python train.py --n_layer=8 --d_model=224 --n_head=4 --n_kv_head=4 --head_dim=64 --d_mlp=640 --vocab_size=1035 --activation="gelu" --norm="layernorm" --norm_place="pre" --norm_eps=1e-05 --positions="rope" --rope_base=10000.0 --rope_fraction=0.25 --qk_norm=false --attn_scale=0.125 --bias="all" --tie_embeddings=false --parallel_block=true --init="uniform" --init_std_qkv=0.0222 --init_std_o=0.0 --init_std_up=0.0222 --init_std_down=0.0 --optimizer="muon_variant" --lr=0.00839 --beta1=0.95 --weight_decay=0.012 --lr_head=0.00734 --grad_clip=1.0 --warmup_steps=200 --schedule="cos" --final_lr_fraction=0.1 --batch_tokens=[8192, 16384, 32768] --seq_len=512 --doc_mask=false --train_tokens=177500000 --steps=10526 --dataset="wikipedia_en"
MLP neurons of a small language model. Each row is named by its layer, matrix (up: input weights; down: output weights) and neuron, and shows model dimensions 144-207. Each number is 128 + 24 x the weight over its row's rms, rounded and kept within 0 to 255.
A block is one neuron, or neurons of one layer that tend to fire together. After each block is what it responds to, as a language model described it from the Wikipedia text at the highest values.

L2.up41 [ 92 122 102 138  95 123 125  66 154 120  86  91 144 150 132 102 126 112  86 186 124 131 132 144 130 141 113 134 126 159 150 130 148 115 128 155 104 170 111 105 156 128  96 151 105 150  88 121 131 113 112 140 159 118 105 154 117 142 174 115  75 129 111  90]
L2.down41 [ 68  98 128 158 121 134 136 122 103 138 138 107  98 111 152  96 147  94 103  98  99 126 167 105  94 105 101 109 115  93 117 178 155 127  99  85 125 141 132 132 141 143  89 117 118 128 109  92 162 110 111  82 110 128 119 108 130 151 119 110 142 128 125 128]
L2.up212 [102 117 130  79  86 149 134 108 139 110 153 123 138 128  92 121 119 107 108 121 111 106  97  96 128 102 159 132 135 121 132 110 113 103 178 129 107 108 148 100 196 161  91 135 108 113 126  98 194 136  76 118 147 108 146 144  95 148 102 118 108 120 123 184]
L2.down212 [108 140 124 170 100 102 151 150 107 115 123 122 118 138 115 127 137 109 114 126 114 133 114 129 127 120 154 148 191 151 117 134 108 130 102 121  97 107 101 117 170 132  94 110 105  99 123  92 131 148 127 136 182 108 162 113 115 127 115  92 119 131 157 102]
L2.up474 [143 122 121 148 132 134 116 143 154 112 116  94 121 120 110 124 123 133 140 134 116 129 125 164 160 125 173 153 138  93 129 157 105  83 119  97 114 125 136 153 160 163  80 140  98 125 140 100 171 134 108  98 120 162 134 168 121 115 118 128 127 114 142 172]
L2.down474 [131 125 152 142 131 140 107 172 137  96  91 116 128 141 118 159 151 131 110 144 118 132 125 125 147  89 152 113 162 100 143 112 107 144 123  91 182 130 156 168 131 152  66 128 111 145 127  92 188 125 140 113  80 130 115 137  76  87 126 147 140 155 134 129]
L2.up529 [151 104 156 123 136 126 123  91 112 171 131 107  84 196 155 152 111 120 128 152 132 141 118  97 105 143 103 138 123 125 143 137 105  87 149  89 115 176 155 137 195 162  79 160 108 143  94  78 126 132 142 141 164 137 152 104 162 116 116 132 124 123 107  88]
L2.down529 [ 91 126 137 154 102  92 131 100  98 124  71 157 107 145 165 157 127 132 101 114 137 132 135 115 123 132  83 129 123 102 150 126 120 142 141  98 111  89 148 131 206 162 172 135 159 134 118  79 128  84  99 122  88  99 137 150 118 112 150 119 118 150 147 121]
Responds to: Paragraph-break newlines

L2.up240 [101 137 124 165 105 149 109 106 154 134 141 116 111 103 144 128 118 110 123 154 143 117  83 145 125 130 100  91 106 158 140 112 180 121 138 136 115 121 128 158 112 173 107 146 157 153 161 139 136 131 188  84  93 137 120 104 118 175 136 108 137 119 134 120]
L2.down240 [110 117 135 116 142 141 114 139 133 146 134 118 149 103 148 137 114 121 156 145  82 155  98 121 121 119 123  57 129 162 146 143 146 103  78 127 100 161  81 131 129 163 134 140 150 135 169 125 145 139  90 160 111 160 123 163 146 140 167  89  94 116 113 104]
L2.up410 [141 139  96 163 153 155 161 120 119 185 137 131 113 153 114 117 179 114 151 134 136 163 135 136 109  93  97 151 113  78 111 121  71 167 173 103 176 135 114 114 167 143 101 139 122 126 116 153 111 112 133 114 114 163 160 166 169 142 117 186 142 144 103 107]
L2.down410 [162 105 133 112 126 113 130 144 144 154 116  88 137 170 118 148 109 146 136 136  79 135 120 167 125 146 124  92 149 134 139 107  91  95 140 115 168 102 125 144 109 155 110 170 114 142 109 115 117 142 135  95  96 144 141 151 144 148 113 164 160 102 111 110]
L2.up567 [165  96 126 146 120 126 136 130 169 151 135  67  90 151 125 118  69 135 151 139 145 115  89 152 108 103 177 119 119  83 114 121 102 104 122 117 148 123 151 119 132 104 107 123 112 149 125 167 145 128 174 128 148 165 144 123 122 134 135 188 121 124 130 114]
L2.down567 [127  73 142 157 122 121 131 153 137 149  88 111 138 159 112 102 148 109 145 151 136 114 158 120 141  96 134 151 117  91 109 101  77 125 142 120 183  76  96 136 123 126 131 128 118 141  89 145 108 134 179  98 137 118 135  95  98 124 117 160 123 141 103 128]
L2.up635 [132 121  86 140 135 104 157 102 169 110  79  68 143 109 163 109 108 148 146 160 111 161 100 154 145 141  73 105 136 164 142 116 104 168 140 147 108 132 128 121 137 163 111 145 144 153 104 157 122 130 116 127  98 184 141 107 152  91 129 136 118 145 150 127]
L2.down635 [138 124  82 163 116  89 141 149 214 116 104  98 113 118 168  98 113 131 130 152 120 146 119 143 122 124 112 110 157 147 118 121  74 144 144  87 124 127 101 132 159 144 123 135 195 110 100 164 159 121 121 127  88 109 133  86 137 138 135 144 122 137 139 124]
Responds to: Wiki section-heading markers

L2.up25 [135 107 119 158 134 142 150 157 118 113 139 141  87 149 171 131 126 145 156 120 142 110 128  97 145 158 133 150 101 117 101 145 126 130 158 119 140 167 147  95 147 127 124 196 118  88 100 138 123 129  86 149 103 105 155 136 127 143 145 124 154  82 105  94]
L2.down25 [110 155  77 129 137 160 125 110 168 115 171 149 142 142  84 167  93 133 135 150 122 122 117 175 158 143 104 130 138 106 119 124 113  74 127 134  91 123 132 157 129 173 156 137 159 134 132 136 147 141 118 116 161  91 144 156 141  57  88 123 134 126 137 126]
L2.up285 [132  91 129 100  93 178  98 145 136 116 116 116 128 113 112 137 143  81 151 125 169 123 135 133 136 118  89 162 117 153 173  90 186 108 122 145  90  99 161 113 164 120 124 165 108 109 111 120 102  87 113 125  70 124 150 162 146 145 158 138 140 158 154  88]
L2.down285 [112 149 108  99 126 128  98 129 141 176 144  75 120 168 167 121 185 126 120 138 139 117 162 101 145 103 135 145  97 137 119  59 141  78 119 165 120 145 125 146 113 114 130 129 106  53 120  60 134 111 152 114  84  86 104 136 168 135 104 125 162 129 112 136]
L2.up509 [155 131 107 106 118 127 161 121 156 163 128 155 142 110 137 145 111 172 159 106 120 108 116 132 121 108 116 145 162 105  90 122  94 152 105 111 141 169 114 129 145 151 128 122 102 132 138 147 130 151 157 126 128  90 127 150 136 102 212  89 113 110 114 150]
L2.down509 [121  73  76 121 171 158 122 128 149  93 106 176 154 155 141 165 143 134 134 138 121 153 118 132 136  76 138 139 131 102  79 134 118 141 147 123  89  94 141 128 110  92 166 159 111 116 131 108 158  63 141 148  89 139 119 154 116 119 131  97 144  87 156 127]
L2.up583 [117  74 116 118 123 133 119 157 169  99 141 124 133  93 109 109  73 108 129 155 140 123 109 103 161 141 106 113 128 135 127 138  81 122 105 110 162 151 122 107  90 107 120 142 123 118 133  94 117 128 171 135 102 174 142 154 131 173 106 167 134  98 128 126]
L2.down583 [120  91 125 116 163 133 115 154 124 124 144 128 140  90  90 119 173  90 135 151 145 154  97 131 158  91 106  87 140  98 136 114 168 166 149 122 129  78  76 138 138 121 145 138  89 132 149 132 173  94 115 162 130 130 159 176 158  97 131 126 117 129 109 137]
Responds to: Mid-word fragments after w

L4.up117 [120 131  84 132  99 117 115 136 168 162 121 114 130 150  70 130 120 130 111 127  97  92 123  67 178 126 106 149  90 129  90 130 128 176 100 160 115 122 120 158 111 151 168 119 129 177 144 135 105 103 118 108 124  86 113 133 161 122 135 104  92 115 138 118]
L4.down117 [130 126  99 153 118 165 122 131 119  94 153 132 105 127 151 124 143 111 120 117 161 136 116 163 156 102 140 127 167 113  97 129 114 110  99 103 135 143 140 127 179 137 120 157 130 106 144 101 122 146  79 126 101 147 109 147  96 132 150 164 156 144  95 154]
L4.up132 [124 107 115 128  99 176 110 167 127 114 133 130 108 138 127 135 115 152 106 133 164 139 140 123 142 118  98 107  91  97  80 112 146 132 171 109  88 104 142 114 120  92 112 124 160 140 109 128 118 102 107  93 132 151 139 145 133 106 163 175 134 141 116 123]
L4.down132 [ 98 120 135 143 131 164 109 124 118 106 127 116 158  95 159 156 140 117 132 156 155 110 117 138 139 121  88 139 167 105  90 125 117 123 134 162 153  86 164 157  90 113 125 163 136 152 134 130  86  90 139 123  96 142 127 132 109 137 174 131 115 140 151 124]
L4.up543 [152  98 132 103 150  77 168  94 125 175 108 103 165 149  97 113 112 112 111 127  98 107 105 157 113 117 113 134 140 154 127 178 144 155 112  89 166 170  94 127  87 120 109 117 139 135 120 105 102 167  72 164 143 165  95 127 141 151 152 127 168  80 134 173]
L4.down543 [149  86 104 136  98 145 151 100  80 125 129 151 139 106 112 120 133 121 174 102 159 124 111 109 116  70 141 123 158 107 112 134 156 120 124 117 179 164  84 140 102 124 125 144 120 115 150 128 130 150 110 121 124 114 148 133  89 146 134 109 142  92 136 127]
L4.up601 [148 103  98 148  78 144 106 113 149 125 147  96 109 151 161 125 113  99 141  72  81  99 163 103 153 102 123 149 148 140 109 116 173  85 122 116 159 162 117 154 121  86 152 161 134  97 131 140 112 115 116 171 106 116 140 123 142 125 128 143 111 102 134 171]
L4.down601 [165 126 121 117 146 123 148 115 165 169 137 103 165 152 129 144 137 129  94 138 145 104 133 132 124 161 139 109  86 108 169 139 139 154  97 126  68 131 146  85 119 183 119 117 112 118 110 135 181 102 143 134 151 126 123 128  57 110  96 149 116 137 143 113]
Responds to: Word-completing subword pieces

L2.up68 [164 118 168 118  97 159 149  86 118 161 109 125  97 110 132  90 131 123 127 146 126 157 129 111  93 128 149 111 155  97 118 158  84  97 106 113  97 108 133 126 142 130  64 113 161 149 145 113  81 163 158 140 127 135 138 107 118 119  92 128 111 148  92 102]
L2.down68 [132 148 114 151 138 179 103  98  58 116 159 140 135 123 153 127 125 140 122 114 158 181 113 130 119 135 144  86 117  88 111  88 103 135 134 157 107 124 103  90 128 115  92 108 172 157 167 119 109 108 161 142 145 139 133  95 145 104 101 138 123 129 147 152]
L2.up298 [140 110 134 127 117 145 152 133 169 137 189  99 122 131 107 147 154 138 131 134 127 144 148 102  66 123 129 125 139 158 128 184 137 130 115 148 103 135 104 143 147 121  93 118 151 115 141 144 102  89 128 130 154 161 102  76 128 104 146 123 119  95 147 128]
L2.down298 [109 117 157  96 133 149 119 127 157 141 113 133 146 139 111 105 155 153  78 105 190 121 118 181 129 115 142 161 147 159 121 163 133 148 122 161 108 149 126 103 136 147 132 131 151  97 117 139  78 104 131 105 117 119 116 159 108 134 119  97 159 121 159 102]
L2.up299 [126 125 116 140 143 155 155 144 147 145 166 127 101 111 119 141 115 161 120 159 137 101 117 107  96 148 132 142 132 175  62 134 133 151 116 156 136 119 124 105 122 118  87  86  82 135 112  94 107 132 139 153 116 143  85 102 155 143 182 128 119 164  89 145]
L2.down299 [109 124 119 119 103 105 106 133  92  86 127 124 117 113 152 134 158 103 130 151  86 121 147 124 143 145 147 132 142  76 142 125  95 143 150 168 135 216 172 106 130 125 118 115 104 123  85 119 112 167  92 104  98 101 150 117 133 130 126 115 130  90 142 150]
L2.up346 [144 105 160 133 134  94 118 128 158 133 107 101  77 116 113 135  88 114 128 127 154 143 161 119  90 154 100 108 122 119 111 141 130 121  92 117  77 128  92 114 135 105 122 120 119 130 109 137 164 110 166 154  97 115  80 168 145 118 113 136  90 115 139 126]
L2.down346 [127 153 139 171  82 139 138 110 118 144 116 123  99 127 102 147 106 114 103  97 134 188 100 149 157 156 152 111 140 114 119 127 139 130 135  95 141 138 138 152 134 172 112 132 101 133 136 109 107  95  84 131 156 138 158 114 120 119  97 133 105 114 140 125]
Responds to: Mid-word fragments after splits

L3.up104 [145 130 126 112 136 115  79 132 123 101 125 119 155 119 135 124 104 170  99 139 150 115 158 163 122  85 137 153 122 133 122 124 153 112 107 158 127 149 120 105 150 131 131 124 104 151  95  94 136 142 117 129 160 131 122 124 129 112 141 151 136 116 151 119]
L3.down104 [104  93 132 169 162 102 141 108 149 145 135 105 122 142 121 172 131 155 139 168 130 134 126 139 115 107 130 117 160 143 162 114 125 103 181  81 116  76 136 129 145 120  99 151 103 131 147 119 164 115 118 113 155 130 147 141 125 161 150 115 138 129 124 133]
Responds to: Clause connectors and word pieces

L4.up72 [114 162  85 114 134 105 111 144 140 101 141  93 142  90 117 146 127 107  84 121 129  97  97 166  82 127 163 133 119 108 145 134 157 110 118 164  66  83 102  98 154 120 135 170 126 116 132 121 176 137  98 114 129 161 124 133 137 116 155 175 141 124 108 114]
L4.down72 [156 130 128 121 117 122 142  96 112 167 145  97 143 144 163 146 122 151 118 133 121 105 165 129 123 117 173 140 182 125 139 137  78  93 169 184 132 148  87 157 129  91 112 112  93 104 174  98 114 176 105 173 110 136  87 159 140 104 139 135 119 149 135 129]
L4.up151 [123 100 112 131 124 104 179 136 153 103 150 133 137 129 134 117 110 100 125 112  86 124 122 135 132 133 138 155 155 154 130  47 113 143 116 128 152  85 110 157 130 142 131 154 142 122 138 126  98 132 194 121 160 144  80 136 149 174 132 182 157  99 105 128]
L4.down151 [129  86 143 168 141 158  79 159 153 140 154 166 105  88 161 117 151  86 129 160 144 136 130 108 103 128  86 166 140 122 113 149 140 117 119 160 148 127 155 133 150 165 113 118 120 131 124 128 136 140  79  87 142 128 134 103 128 123  91 133 164 155  79 130]
L4.up247 [126  85  84 130 176 116  83 134 128 127 107 107  80 120 108 137 135  99 145 153 136 133 137 141 117  72 167 108 137 114 152 167 143 103  88 128 178 110 140 108 114 152 126 122 137 145 149 136 129 147 117 116 184 115 154 109 110 103 126 112  93 133  76 147]
L4.down247 [143 106 157 123  96 103 129 131 132 162 165 140 172 176 132 114 144 145 133 130  94  80 138  73 130 122 175 110 157 132 115 105 130 139 134 126  56 134 115 115 135 138 116 126 108 159 117 133  99 125 122 134 124 121 103 138  96 134 120 144 180 145 124 138]
L4.up467 [ 87 142 125 155 105 124  92 102 121 142 168 121 162 143 143 111 121 147 103  81 134 138 160 109 139 153 172 106 103 119 163 138 127 120 125 136  81 115  67 103 168 123 105 130 108 146 108 149 138 163 135 120 107 120 140 132 133 151 154 136  98 148 156 117]
L4.down467 [106 158  85 114 119 122 150 181 138 139 138 108 107 157 122 129 156 163 138 127 129  92 121  89 109 141 144  91 110 129 111 157 122 139 120 111 114 154 149  90  99 100 170 135 131 126 131  88 151 147 102 147  95 134 126 123 143 100 176 110 149  98 119 135]
Responds to: Section heading markers and mid-word pieces

L3.up191 [101 117 127 131 124 115 139 134 141 123  99  90  89 121 168 136 160 131 113 136 127 106 106 122  98 131 111 215 138 137 156 149 119 122 127  84 121 110 158 141 137 137 110 117 121 117  88  82 144 156 102 130  93 122 142 101 127 166 129 146 143 119 137 139]
L3.down191 [130 109 160 163 101 135 169 120 138 116 111 144 137 121 134 108 113 116 114  95 152 140 114 128 113 131 132 156 155  90 119 135 121  95 149 110 132 106 112 146 148 135  77 137 104 116 105  70 118 161 138 127  95 125 135  88 136 173 137 117 164 170 151 132]
Responds to: Sentence and paragraph ends

L4.up78 [106 134 139 106 122 126 119 139 109 142  99 105 142  88 113 111 118 129 114 123 136 124 145 157 156 142 127 130 112 134 144 116  85  96  95 113 107 180  94 129 136 135 148 108 103 143 141  90 136 129 114 124 117 142 111 179  91  85 101 160 103 129 125 121]
L4.down78 [104 109 118  74 125 122 152 180 153 136  98 134 136 121 125 145 125 138 136 110 133  95 134 137 124 139 140 127 110  96 161 133 144 119 125 123 141  99 152 110 148 146 160 138 155 162 135 145 121 118 113 165 108 156 114 151 103 105 141  94 117 119 119 154]
L4.up128 [108 120 124 104 105 128 114 103 142 168 125 162  96 110 142 118 122  96 113 108 138 139 135 104 149 130 116  88 110 113 140 114 112  75  96 105 106 102 106 119  78 120 162 142  91 151 149 130 153 119 100 146 175 112 119 172 133  78 110 116  94 146 127 111]
L4.down128 [110 149 128 143 122 157 174 195 136 141 160 124 154 165  94 171 124 172 111 135  97 144 106 133 131 124 142 212 141 117 123  98 130 154  94 120 127 125 176 118 158 117 104 125 151 134  84 123 126  75 170 124 157 130 124 155 157 132 131 185 111 136 131 150]
L4.up259 [147 158 110  90  88 122 129 135 171 156  99 141 135 100 119  93 133 127 129 119 166 118 131 125 200 100 168  98 162 113 148 138 139 184 134  94 131 130 102 176 161 161 113 111 124 113 130 114 114 111 103 125 160 132 116 151 150  88 125 134 107 181  99 130]
L4.down259 [126 117 134 152 128 106 109 131 113 123 122 100 128 171 129 128 127 122  93 129 115 107 136  95 105 132 155 123 156 137 113 131 141 110 124 145 128 108 149 116 134 129 131 167 132 115 117 136 102 104 139 110 130 140 106 136 119 152 196 153 161 191 129 126]
L4.up487 [126 172 123  80 120 127 113 108 159 137 139 129 119 117 115 126  99 116 126 135 106  91 118 136 148 143 141 139 159 103  89 135 173 156 132 114  96 157  90 133 119 164 115 105 152 115 151 129  81 110 114 128 141 132 119 136 132 112 161 140 152 160  99 113]
L4.down487 [132 109 107 151  92 129 118 132 100 117 126 139 101 155 119 179 161 167 119 119 123 136 154 153 156 157 125 159 111 154 156 125 146 121 122 133 158 132 138  95 122 102 164 104 130 125 114 101 162 122 109 119 116 116 158 141  94 112 163 125 116 149 154 102]
Responds to: Word-final suffix pieces

L3.up19 [135  94 133 152 164 129 145 113 140 157 114  76  87 119 187 128 151  99 115 146 130 115 134 140 131 133 119 121 113 112 131 128 115 147  74 127 146 109 134  81 162  95 122 114 157 138 118 144 112 124  99 168 113 125 114 138 147 164 136 145 138  94 140 117]
L3.down19 [142  96 131 118 108  80 151 111 133  97 116  70  81 137 110 122 127 140 120 139 117 148 141 114  89  67 130 125 137 151 157 146  77 131 113 122 158 145 124 209  82 123 127 160 116 129 142 138 105 119  93 108 140 115 131 124 133 121 144 141 165 101 149 116]
Responds to: Headings and split capitals

L3.up459 [141 131 150  78 103 125 144 100 149 139  73 121 134  97  93 149 103  86 127 129 137  78 139 129 160 149 108  89 134 137 123 111 101  97 119 117 162 152 129 128 137 131 145 106 122 120 124 148 109 131  84 136 107  89 130 151 106 116 126 157 118 170 144  88]
L3.down459 [138 104 119 136 125 127  51 125  97 108 130 124  97 177 106 161 138 107 117 143 114 125 141 148 106 105 143 147 123  98 166 151 109 142 134 133 111 108 145 171  85 187 139 155 107 159 119 128 124 134 171 121 152 113 164  89 137 126 139  98 169 202 130 148]
Responds to: Word-final suffix pieces

L2.up94 [129 143 130  77 141 154 130 137 122 112 194 126  99 130 144 111  99 124 143 105 143  96  94 104 123 111 112 114 138 131 112 115 150 138 128 137 165 123 112 121  99  99 186 130 141 154 165 104 109 152 143 133 146 113 162 111 153 128  69 174 133  94 117 117]
L2.down94 [122 155 158  53 106 119 134 130 162 130 189 104 127 148 173 129 121 120 113  74 157 151 120 105 111 135 148 104 156 143 124 135 112 118 109 118 166 119 120  90 134 129 142 110 129 137 127 143 135 146 124 105 120 169 112 159 113 103 122 124 135 150 136 151]
L2.up235 [115 135  98 114 143 144 148  64 141 147 126  76 112 107 147 110 107 116 139 121 118 134 142 118 117 106 126 172 125 167 132  71 111 144 113 117 131 134 114 130 132 134 154 122 153 127 102 125 128 141 125 111 122 145 100 161 144 146  99 187 134 127 145 154]
L2.down235 [119 110 115 104 121 103 119 115 148 113 142 143 119 165 145 109 168  98 107 125 129 111  79  89 133 145 129 168 165 115 107 147 118 104 133 133 142 136 145 162 151 133 126 137 144 110  92 141 215 133 134 115 130 126 127 142 101 120 127 120 127 175 147 117]
L2.up383 [132 120 124  96 142 161 128 139 128 125 137 102 144 107 155 101 127 108  99 117 129  89 126  96 134 149 160  93 114  91 109 129 146 125 118 137 123 100  85 101 102 115 147 136 131 146 137 132 131 121 105  97 108 147 134 106 155 174  92 156 125 139 158  99]
L2.down383 [135 114 130 148 154 124  87 132 107 114 169 117 154 116 156 136 123 118 121 109 133 126 106 108 121 131  87 107 154 157 158 101 157 105 124 163 138 102  76 107  99 119 140 112 153 142 119 129 170 138 107  95 172 129  63 100 139 124 106 137 135 124 107 123]
L2.up450 [167 158 122 142  83 128 168 119 164 148 136 125 174  90 150  83 102 172 110  92 120  83 144 105 166 117 126 170 122 121 147  79  77 153 142 118  96 121  91 118 139 138 128 137 129 173 120 161 131 147  98 127 122 117  75 139 139 171 158 105 146 126 128 117]
L2.down450 [ 85 110 115 129 132 155 127 138 138 154 123  95  94 138 113 138 115 108 105 147 159 133 103 166 158 105 175 118 121  81 189 131 133 115 104 160 148 126 123 120 124 124 151 115 150  81 122 105 109 130 109  68 165 125 113 149 107  94 116 130  92 148 149 165]
Responds to: Final pieces of has/had

L4.up219 [157 120 141 122 117 125 129  99 114  79 128 131 142 173 132 114 150 138 107  85 125 141  78  84  87 151 132 144 107 116 122 109 142 112 173 138 128  88 101 111 143 135 110 105 154 124 126  86 149 106 103 118 105 102 141 142 119 129 148 114  83 130 151 136]
L4.down219 [135 116 173 145 142 133 155 151 153 127 139 134 108 126 105 156 120 133 121 113 121 132 125 121 101 103 102 148 143 119 119 116 133 126 100 140 142 104 152 109 151 147  94 117 159 128  98 121 137 144 124 148 126 114 131 170 138 121 136 134 145 255 156 102]
L4.up224 [121 121 150 117 102 126 157 137 131 136 127 132 113 109 161 110  98 146  82 154 124  81 142 160 114 155 145  93 120 141 144 139 115 109 115 166 129 118 163  89 125 113 105 130 141 171  97 111 138 101 135 121 109 122  68  87 161 125 128 118 147 146 125 125]
L4.down224 [135 118 150 112 132 102  94 159  90 113 122 169 121 138  62 164 152 122 141 149 145 107 130 147 121 147 149 169 129 125 109 127 134  96 141 133 167  79 162 111 115 160 122 127 130 124 153 126  70 181 115 142  90  98 144 130 106 119 119 146 122 173 129 143]
L4.up317 [140 133 143 152 103 157 149 134 105 101 104 115  96 151 127 142 190 138 127  73 107 133 130 120 118 138  82 172 136 129 123 141 112 131 157 101 114 129 103 111 165 155 106 138 135 145 129  98 188 146 101 116 143 104 126 120 153 158 123 125 139 133 170 122]
L4.down317 [161 153 122 120 102 154 175 165 146 138 106 108 122 154  95 121 124 121 126  85 132 137 127  96 113 145 101 151 154  94 114 132 103 129 171 107 104 157 101 156 155 162 107 150 135 114 122  84 180 106  83 123 117  97 116 103 126 148 139 117 107 155 158 148]
L4.up379 [122 132  91 133 156 119 157 137 163  99 139 104 117 153 150 115 161 107 108 124 120 159 149 155  73 104  97 145 100 138 139 129 167 102 114 132 127 120 129 136 144 121 113 152 144 141  97 104 148 169 113 116 163 114 155 157 135 121 136 131 129 111 139 157]
L4.down379 [129 133 142 129 107 126 119 134 121 143 124 134 123 110 144 138 124 138 121 146 131 121 135 140 163 153 132 118 136 128 137 108 150 131 169  93 144  69 121 119 122 102 179 186 126  78 133 131 118 113 137 150  96 116 103  96  83 178 100 169 118 155 130 149]
Responds to: Section and paragraph boundaries

L3.up334 [181 154 162 123 106  86 150 153 138 124 150 129 100 145  89 121 114 134  91  87 139 127  96 180 117 133 118 160  90 128 118  95  97 129 132 108 128 127 166  87 137 102 105  90 128 111 162 132 149 123 128 168 131 133 128 120 172 142 129  96 126 130 165 159]
L3.down334 [181 137  79 160 103  77  99 147 158 171 111 143 125 164  69 102 101 103 138 159 150 145 118  99 143  92 104 154 128  99 116 157 172 124 149 114 147 138 167 133 136 158 170 141 132 120 152  87 148 134  89  74 163 148 122 180  91 119  97 114 119 149 101 171]
Responds to: Month name endings

L4.up63 [ 93 129 146 100 124 135 170 111 106 114 125 131 150 134 102 124 109 108  96  85 157 134 185 115 162  96 103 149 127 120 116 135 143  89 119 105 132 139 126 113 134 114 121 178 166 181 166 108  88 121 101 105 180 108 129 145 138  90 129 147 147 101 150 159]
L4.down63 [127 168 138 151 133 101 141  67  77 120 128 129 127 123 122 137 127 159 141 127 112 150 138  64 194 103 117 188 163 117 124 119 116  68 109  98 141 154 123 126  95 108 142 122 118 143 133 109 105 100 106 103 120 134 117 133 133 116 155 136 140 144 124 166]
L4.up79 [157  99 111 138 136 153 106 125 121 128 171 107 132 129 124 124 139 136 105 130 185 124 121 112 151  73 141 150 159 135 113 131 163 149 117 141 124 114  89 123 107 122 104 125 148 148 131 157 136 148  80 123 131 135 161 180 151 142 131 158 156  86  91 146]
L4.down79 [100  80 167 157 145 119 136 150 109 109 150  69 130 143 136 120  75 108 125 164 158 156 110 131 115 107 107 144 133 177  63 146  88 111 147 140 138 144 129 107 163 123 117 176 146 145 133 123 149  98 115  97 106  84 151 154 162 114 176 133 138 156 128 123]
L4.up234 [137  92 151 113  81 138 115 122  94  88 139 154 157 156 167 110 134 106 104 115 136 106 148 128  95  99 126 163  75 133 155 150 143  85 155 116 161  95 184 129 112 143 116 124 109 119 129 142 164 107 133 125 127 138 155 141 155 135 123 172 108  96 119 166]
L4.down234 [123 120 157 157 122 112 113 135 145 119 142 118 144  84 127  85 135 158 134 151 122 152 157 143 119 147 157 126 104 138 105 159 154 151 145  95 104 166 121 135 145 131 130  93 170 111 139 104 135 132 112 142 117 188 119 116 127 114 140 121 101 137 134 104]
L4.up272 [ 90 103 139 151 152  96 133 100 100 106 123 102 150 156 127 117 155  88 137  85 123 122  92 105 117 135 100 157 157 151  63  87 128  91 114  84  98 101 110 134 152 111  90 105 119 104  97 109 161 152 105 162 147 124 138 170 138 112 130 147  90 158 158 133]
L4.down272 [104 150 100 137  90 113  96 128 131 164 105 137  92  90 192 134 163 110 136 132 152 137  89 143 102 147 121 127 162 109 143 118 159 151 165  62 135 146 164 130  94 152 165 110  75 126 138 145 142  98 133 135 150 134 112 144 118 163 108 144 104 138 132 152]
Responds to: Clause-opening connectives